config.yaml
d_model: 384
n_head: 12
rope_fraction: 1.0
bias: "all"
tie_embeddings: false
init_std_o: 0.00399
init_std_up: 0.0259
init_std_down: 0.00399
lr: 0.000239
beta1: 0.9
warmup_steps: 224
decay_fraction: 0.868
batch_tokens: [32768, 65536, 98304]
dataset: "wikipedia_en"
MLP neurons of a small language model. Each row is named by its layer, matrix (gate and up: input weights) and neuron, and shows model dimensions 64-319. Each number is 500 + 25 x the weight over its row's rms, rounded and kept within 0 to 999. Numbers have three digits each. A neuron's up and down rows have the sign that makes its largest values positive.
After each neuron's rows, "fires after" lists the tokens most often just before its 100 highest values on Wikipedia text that the model never trained on.

L6.gate285:514477503487471532528479503460512531485497473475544532484499512440456536497525475511517502511494506505502480489501478510551511524475501465508510555468501551492476479493501529482542503514487463514501499504537506529529500552541522505480491538474551479486520502509488507527481505529463516525489480518479526492482511515539514476487482500496489497567505485504483532522461522495504493455515552483544529500527509498479494462472475489487498479518452564478506498532500543488488499457514467503502520490487469507529487517490493471492510480517526487464505481537524499505513496495490517510496481510516515504518503507496493502495535536450484481513528529483491521519540542494523461503497499479462533497482530528499439482507494542497523496457498457501495508542456529521488485525487494
L6.up285:482505530462556495498512480496526485509502524560526499561470482502455548543511472510516514476531467522497527468465494482508518526537519488500505493493486475528483560476522511549505514478446532483494526534487545551497474500463488466499492474477562488451491470521538510483528497513523518507524461469500499506530524498547498545429506521449462495503538505532527484483451513523526496472505549490508495501482456472528535478463510520506481494486469506495527505510511486467503461500496497529502560546518511492498515483480458499513502499472505497492508469498493523483511506496537465524518500520482513500504468493488493515509504475477508458470531474486464490449486479501496532499511471464520453466548522512445498514497471528526527478517508506480526505505517546529499499480480475
fires after: "2", "1", " B", " first", "b", "nd"

L16.gate243:485491463490513496480465465484502489488493460505478517508461503506467474534538477514494516515488495527476497541495504491460496517492528529457551506505506462490529487515473484508520508492504503478471428528468497535486512509485516503430512481503464507488504522538525456491546486517467542520522524464487502500547489523496478509481498487476517496512499505458475491496522535546531531504498485479530525529510525515508509523524464460489543469520530528517515499517443468477564504487506479480502541476517501474518512503496513506521494477519493487517469536495516529505514491473503467513562524473459496514500537495484515555488488493562465512515441493487485482468533533475506487518508483469465510448468468477522508504522454450491460518499498512495483517518501524525573491470526440
L16.up243:511520466561492460519486466495505476495549532455485527498517511540453500523486439513492527489521441504502482519481493458489484446535494520522509530464484535508478484485550482535501499472510466445525486493495522497515489501506500518495506514474523477485486503496513484492526496535510520493539481477485501510505495493501537482505499496450500462500512482513488512464546528528539466511506485478521518481491513466522523541487537518481503484464457539508531518452524482503436492493511488459481513515509492496497512519461507471498487488508476515489466471494481521526529520486502471490503500521484494519502474489524475508508492504490504563544513509507491476459518487516539554437525518520497455483478491496451483512493525473493461488483513534565496512467492524500515498507497495
fires after: " H", " K", " N", "K"

L11.gate19:461475510480506488502499480506522474483500502495499546484517464491471519500451485529493444475511500465492459523497473481476495501468506486506516503499542488506510465558506490508509485454472478537534507477527467475537524518538482488529511496493499496506493471483530500478489553544517535510507491535497561512530513521519511491480566493495508532514529489468501486456483487505520518452449541520542519508497525467457497469502449477501551529516521532505509469489491477501499539493486531455490453498485476486523506516491475505510481499533458526502548469503514525518518526478430480520482513498517478497487532500548505516495512560499494497497495485497530461507465488484507479509495481497542487480517559448459448438527493529513476539495530486469489478488482480495505513478503459
L11.up19:503512505532510500508499490490492489477474505464502513506538517496571501534529502518504513454474554476507500488495527513491520499473453509517480522519538507491489530494525537558480486477499519503525506509476484473493541503469531502474489480556498488481519490456530506557508520508492516522516472520478518527501502531479488487509511494512477506523520546526483546498504501494496502506497469556506488468502509456495533472579508523490524492514480502502460475516494510507495448456475463485506489508471499482488488509503511510504510563550510504498498470491495534488512497534507515473479508486514469507496515486537522450473440505489495520512504521522514453525500531492503502530515518485527519548515493498477467476509489499533465468433533561475503490576470516473496501545507525
fires after: "1", "0", "7", "2", "9", "8"

L6.gate737:521455485487494472496506486515549504470479466464517511528508498515489538466531495480484518468492494544494528478510487467517489507481516520521503474478504498516488510501480465470475511453450449514517552470544469496486475484464473505498437504503500500488489501511527490465562477492470501526491562527480453510463508479510478496551484509491469494548507541523477477514522551470477519468549467518509473538494488497446517451500478489463496497508493519527523486514479512521488467515493490500504509455471467504457496495534441505517488505509499528474515489451515440530497467490553505504499529508514539534471493521490507515484533510502507511494477540526447494483505478496464507504527488498436511522498532502479511445512476494502518486493526521445493484499457530507498473502534507
L6.up737:500473492512510534485476502543504502496506486494519484518542464431439490509451498525513506469526528489505505506475517482498500521514463542537537516472463489492524548509474497522461521484501500491508522446484504492499498523507493509518535498482524548478483496532501511478536498451491493482518565493473530519504489467504501489506487522525481563490495495504473512483510509518500498494499528500508510511443528456471566502486518501506515458529484517460483493507485461482508537472517474477511521521526500492514536481496513500554553534520510496499475472506522508496510429484521489521490479477505485534510523518530533471510480524536492442517499501506512477479505492508492499517474472504485543509466498506482509465506480504533561479459536478464496511443480534540531491496465506
fires after: "1", "2", "9", "8"

L18.gate1019:472472506515512527505490510516513536513475502537492503482555475479496481540474500445495513518490507510538463426507519511527512562526500512499534518536507501530535506557483526461471490483486477462536495475483506518491498525549550502510512469510514531555512516513551494513534502476517499466535527499455470491513497495503524570497488469511520491505462510544489474526489483474463491529456492483533532501507487507449471516497490483519520476498508465496476437541466497494503456488486517474494478497480524504457531470502546505479512455518517489513495510502430502486514487516437495498489489483519496528509501518472498498495497498483475532543532491509514497490492521556521447502491434448508500495503475492499492476546480504495481511548538476511517483475478502485481507466526503
L18.up1019:524525477493505535487486505478528523474472457531508505516468495507469506477512455531526501497465504469496517492524467533523518526471512489534479485548513498518490459531458522504499511497481478461471530539528543501476525487534524519490523460499509476542527477427501472482523491496491502470543490500473496533545499489498508537525530499470480513500482450499498484502507514522462478494479481512519461483488505537546485517518508532442487486501502485465511520495488466526476491514520522480478506482513522509470511526490506528498511505520482478499494490510439517535529472533482487494518482503511479487529507473469511507492469502456504526508502521542515494540518521521516513524498505525527534495530489439492495494559516533506518524488501511496502469494515469489454504529501492
fires after: "9", "0", " ", "-"

L11.gate640:503495519506522494477468485473481482476486493507494549514552510494464472485562514495470522457524506481505527464500468464541440503499517561509504512523507489468528494501508525509507489491518527511495534490483545505529502542452511499502487505527524496508486508538465495442481500480505481524490508485505472485487483484455503479474507496467485524492528474459546498522456545455511502521470471486543457481513486505520480509513499506514504485508510478464481520513483549493507461478505528502509450507454493550486448495503492505518510531475469453503507520520513496500535473535521501565525532505519452494512521494508535487448508497507566465446498524460515441460508485531491519514473452486496500478494465499513489492511511472508511501558526516495543491532513484475500466520496499
L11.up640:522498504467527522504508503532494514527509528512540506500498500489483462490520522489487473511498503506536537515503487441511499455423542525499527526504541503484521500519503492486479463479482494497528508488498527491501508519475514508492482492513497471511500472484537518546488500517506477465544540477475471492531508421519479476491496486486495521475499488509506515483502494489560500539525497457436471514514518487524448510517536513489473479507461542532493497550517534488533462516518502489513500456534468499538488554498535479512498466521521518517516494525498499506508454504507429523501473513474465498455451489492482487467507514555460470536515489455502520447517490481468521502507493500481497494463569484470497505513511458495514494491458520474484490461483489519461501476527521
fires after: ",", "2", "1"

L2.gate617:496488463484504504516490462502493549431504478524506519455490482565481542473469485487514483530503526530501505524549462530499497526544526508548481478494510525507540488512485516476510505514523472517489513507524483508509548488480484484474513468503469519527501521477532480493508442477494505545497518484472514538473462474518507482466470515505487509535483477506516551469468493495495506490513496523490504471485515469535477470479487447481534521469480491477550493509484475515461510496540580492506544477490453492468484508510467484504498498478540529528567485460511576465516521509534494564489506500488495490510487501444541523488480530495509513497493481519520505508519514508503506487501496525501507496485536518507556474516495474496533503460528543511485504485498491446477494507559488
L2.up617:477549495486540502473564539495496448510495500512520493511488467499480515492530480507502489517528518467504521477469558533519500507494522460490458565515461506512487510506503493520528530478478539486480472545532496471490503499491452494519500509502471501504562490506513493526515520538499476554468511496500501512480525461470478453492489472477501519465474473560512464485521486475487521476504520521473476535513507496491486508488496480491487532512500498526466477520520454501479509510478448489467499485495507482473492467549463554499480506498494499493475487523503539525504533579490484506518498500517479552509477481508519506477497478549492501496544501511495483483497517482528500537514496443539529517512512468503503501436478453516465483514518521491545470449530542470490503469483518
fires after: "2", "0", " the", ".", "4"

L3.gate634:495501521478509469485525461501455495464465481519521514498490558499458566502563515526469453521498526521478494493485501497525505497505522536491488508542517527569510504519535482498496470488500544487515474503490478489525526521528478465513532517475475531511519501519444460482473519464530522493463494493465504472462523480533508502468514505553539461483516536520516480470509538493512496532485481534495521468495484481451523483444477489500506490547466478518507482503477536508474462465497510515540514499511470514517483440528518489533502532519539471542488537556498491519481507525487450496510512499513474482509482505521467541517512475545503473496465484499507512490534495487459508519528529520485502457524542526515441521526481530492517510529488536525521496484501524528502474511490485
L3.up634:493496511491460503484490453483532472527466490499481515517477544463491520512490482499499499524493509461501507504517500540546549499484494501514467491504458474513467535505524481520491495476463533482514523468498510501504501450520450497481554522486510514455522513520500504524496512531492522555483511505515513522507482535505507414529495506472478488545519527501548509497518510513499483495465511524524498499507508503524486492514487479501492471492484493528508466499522458492460507530505555507504452518491473534448471517510463472524497499554522476540516517508488518510482490531508489526507525517489495434488465511467506521523494558524489465497494510497486460496528500504515525520518556503478503497501530495514495476481554484492473486521511504522479505480519508525472527481446417
fires after: " che", " the", " C", " M", " V"

L3.gate877:451468478493462465491519494550500520468496501529504545466451543507486471480462496463520517496535455490508491508500530494479506475472474492541524512515508532499503497495457491584515526492523463488508491503471488535500488531481448490489505490501443499494524480511480453496471511476466493479496510519551495513521461525519465481452486481511516492485498491523491527517552509468490463509519485455471469484491521516501510513515472500466504481493468516499507488509514508503490493473512556452504452505504545489537511493441462490504503507508463506483511532473513436554505478460477479506498505483495482476482539496504480493490453508506471509504487544505449514486462547489496471494504522497490478493507476515498474476450520542544529508531499523497502478513462512522506519462504498
L3.up877:509497502511503469512471493527508506502530474511473498516485473507494525468541476544478517513513527472481459491483494482463559495515504511497454474498486520478475518520500499512497538486473465495503489589492475522480512487505517503495551453528483487473511547488500476481507486531494523519496515471513483509502484505486497495497510522502463535491535464522476533492519509559492484514519504520538451544485502489488485491444485496503497523465519510502527511489482505474476558502497476515512469498538478477505509522508464522460492477502461515496499517508535510469500501509467515545471466508529554482528517517456528519511528483481492493518488509517486493518488549449506548472502467431513508490547503519538505466486554504538477512471510512513491499503503523536493481503502459
fires after: " N", " H", "N", " o", "H", " h"

L3.gate647:497522508496492528498504533458506505494508454523533493485496518513444542482521490498488522513523541512469508462513489499523493502480528473507533506487509495470551526494481497518513488519499486458487496529512527510513499451490472522476484522486502476531522486514494509469455532457497538500505535508472432515485508464494485441492524473504504492484567531527506512531507488457492494525526510498488513516514489469527484556478528517491529473455497510492539478548506493504490486510480443471509509519475506477498494485489459457499525519514434502468471500497498499584540501465475481477462532504487491452535519503503481526464480492472469492477517514526458462523523502497459516502496523431542518486522509489503492531475474517481522515514465522448502492513478479491501523523457504
L3.up647:504510512520533528530519493489506498577515495441488479514514498523491433505442499461512520482500483493534520545492466539528527497508483504523501524487514490502470488517505456467530508512468513515520542483504506495488519452517508540527516472435493529527461522502503541535517519521526454505498491527498527467488474489498518508472552494487503470454474515474509522518514455479523495496496443501479496472534544499461525507478545497509484485522509521487494496520513522492539513515554516532494482487535490493512529531483494484507511513481475547503484496512504521502465505497494513519548480507536510544508493509470484487496471475479502455449493417496511497469498560527572491498488518532461501507494464511503503504526544523518488526497482532516510512452518520497473491482496453
fires after: "2"

L11.gate769:501487532490518483510526473457509461482537475512505514494510545506518518477519536500498495500510530520486515502511490483512522490484508489465507504503469489477551518445514486486500493464448512474504531510497498471481507496518489551477511484492482511483518480518468423503475493505519539518490499485482519460514468477524517477498480459459477491502492497496436503510532518528476485507471483534539508515484526527509530518513549471454451533465431472490450505530482484478515537517472539485496471471487492474511481534490489490520518511499553485512516516531522468487501486497544527483473514505479499520514504474527476534495529495448468481515476484470458467496521459489521444515519480541492471492505488511514490504492485527490550479520503552505476472482501499522500469482512456
L11.up769:540477473492466531489476482521467498479480484547506492487510533499490519516486494529483451471516517506495531447473546533533496508538547514539459485483504528490492541496488461514497500502511512504496523519507511477468500507489485510469476491542499501493547543508537505472489496505522536491476503507459494542523547484486510480507499498500472515483516493521527456500538479516479502535528482461493533495493518509487511495459466501472486514540506443471516522491497489513478552538541510497474515521479446494504500502495483505499455464515470505521540503507508482488524499426504443549521491500480434515506506525521507485482491482479475532498510474504552471544476498477477494493542525482498524456564514466483537520563505466515463502523523489535492500473525509527496504460509440
fires after: " v", " V", "V", " m", " J", " M"

L6.gate365:530474516491508489527495475489528450491500511501511517457467508479509519467510508526476508485484527490538477517476473519502486538470474503446461499519504504509463510503455524471544527451556483484502547450499523462515499485486464507483517469503450533495515472479484482531489498527456534511477527471486503552528494498506515495521494495475519488491547492490541516499550485494518502493550463494508492510469544484452483488497461499465507534501495482465510511516487507494496467494520498505507486512457477517502506485487466523482518504492530470487500522549468442511484476492471476506465530483473502509481485459477456498460490538490477466500513502531448478474457514529510498473486497513520562502465502503538476515504500473520514506526511523499512459529516496549474509473482505
L6.up365:504503493502501548533573519486491495474485515460509541509488495530524496503471497497510586474515512453502536467506466507498522489503527485537540500505502474482486515508504483533497533507474448536539496519487464480506528496488490503506513481484510456447514516482509486526505521496500512484510444516488487489507489484483505483429513481537479478528523479504500518497537506548522522516506507467424509505429497462486470527552502494548492495496525496471519499493517446500481505513448433474554500500553476490445525530491477488520509485446511488515464494494509496491523483516473533457478478511529510485479545505479542518514489462514513503462500491519505504506481513470478520474506541500545508516527510485544486528517517490487516504513516497522480458502541534504505531467525472
fires after: " H", " h", "-H", "H", "ar", " sub"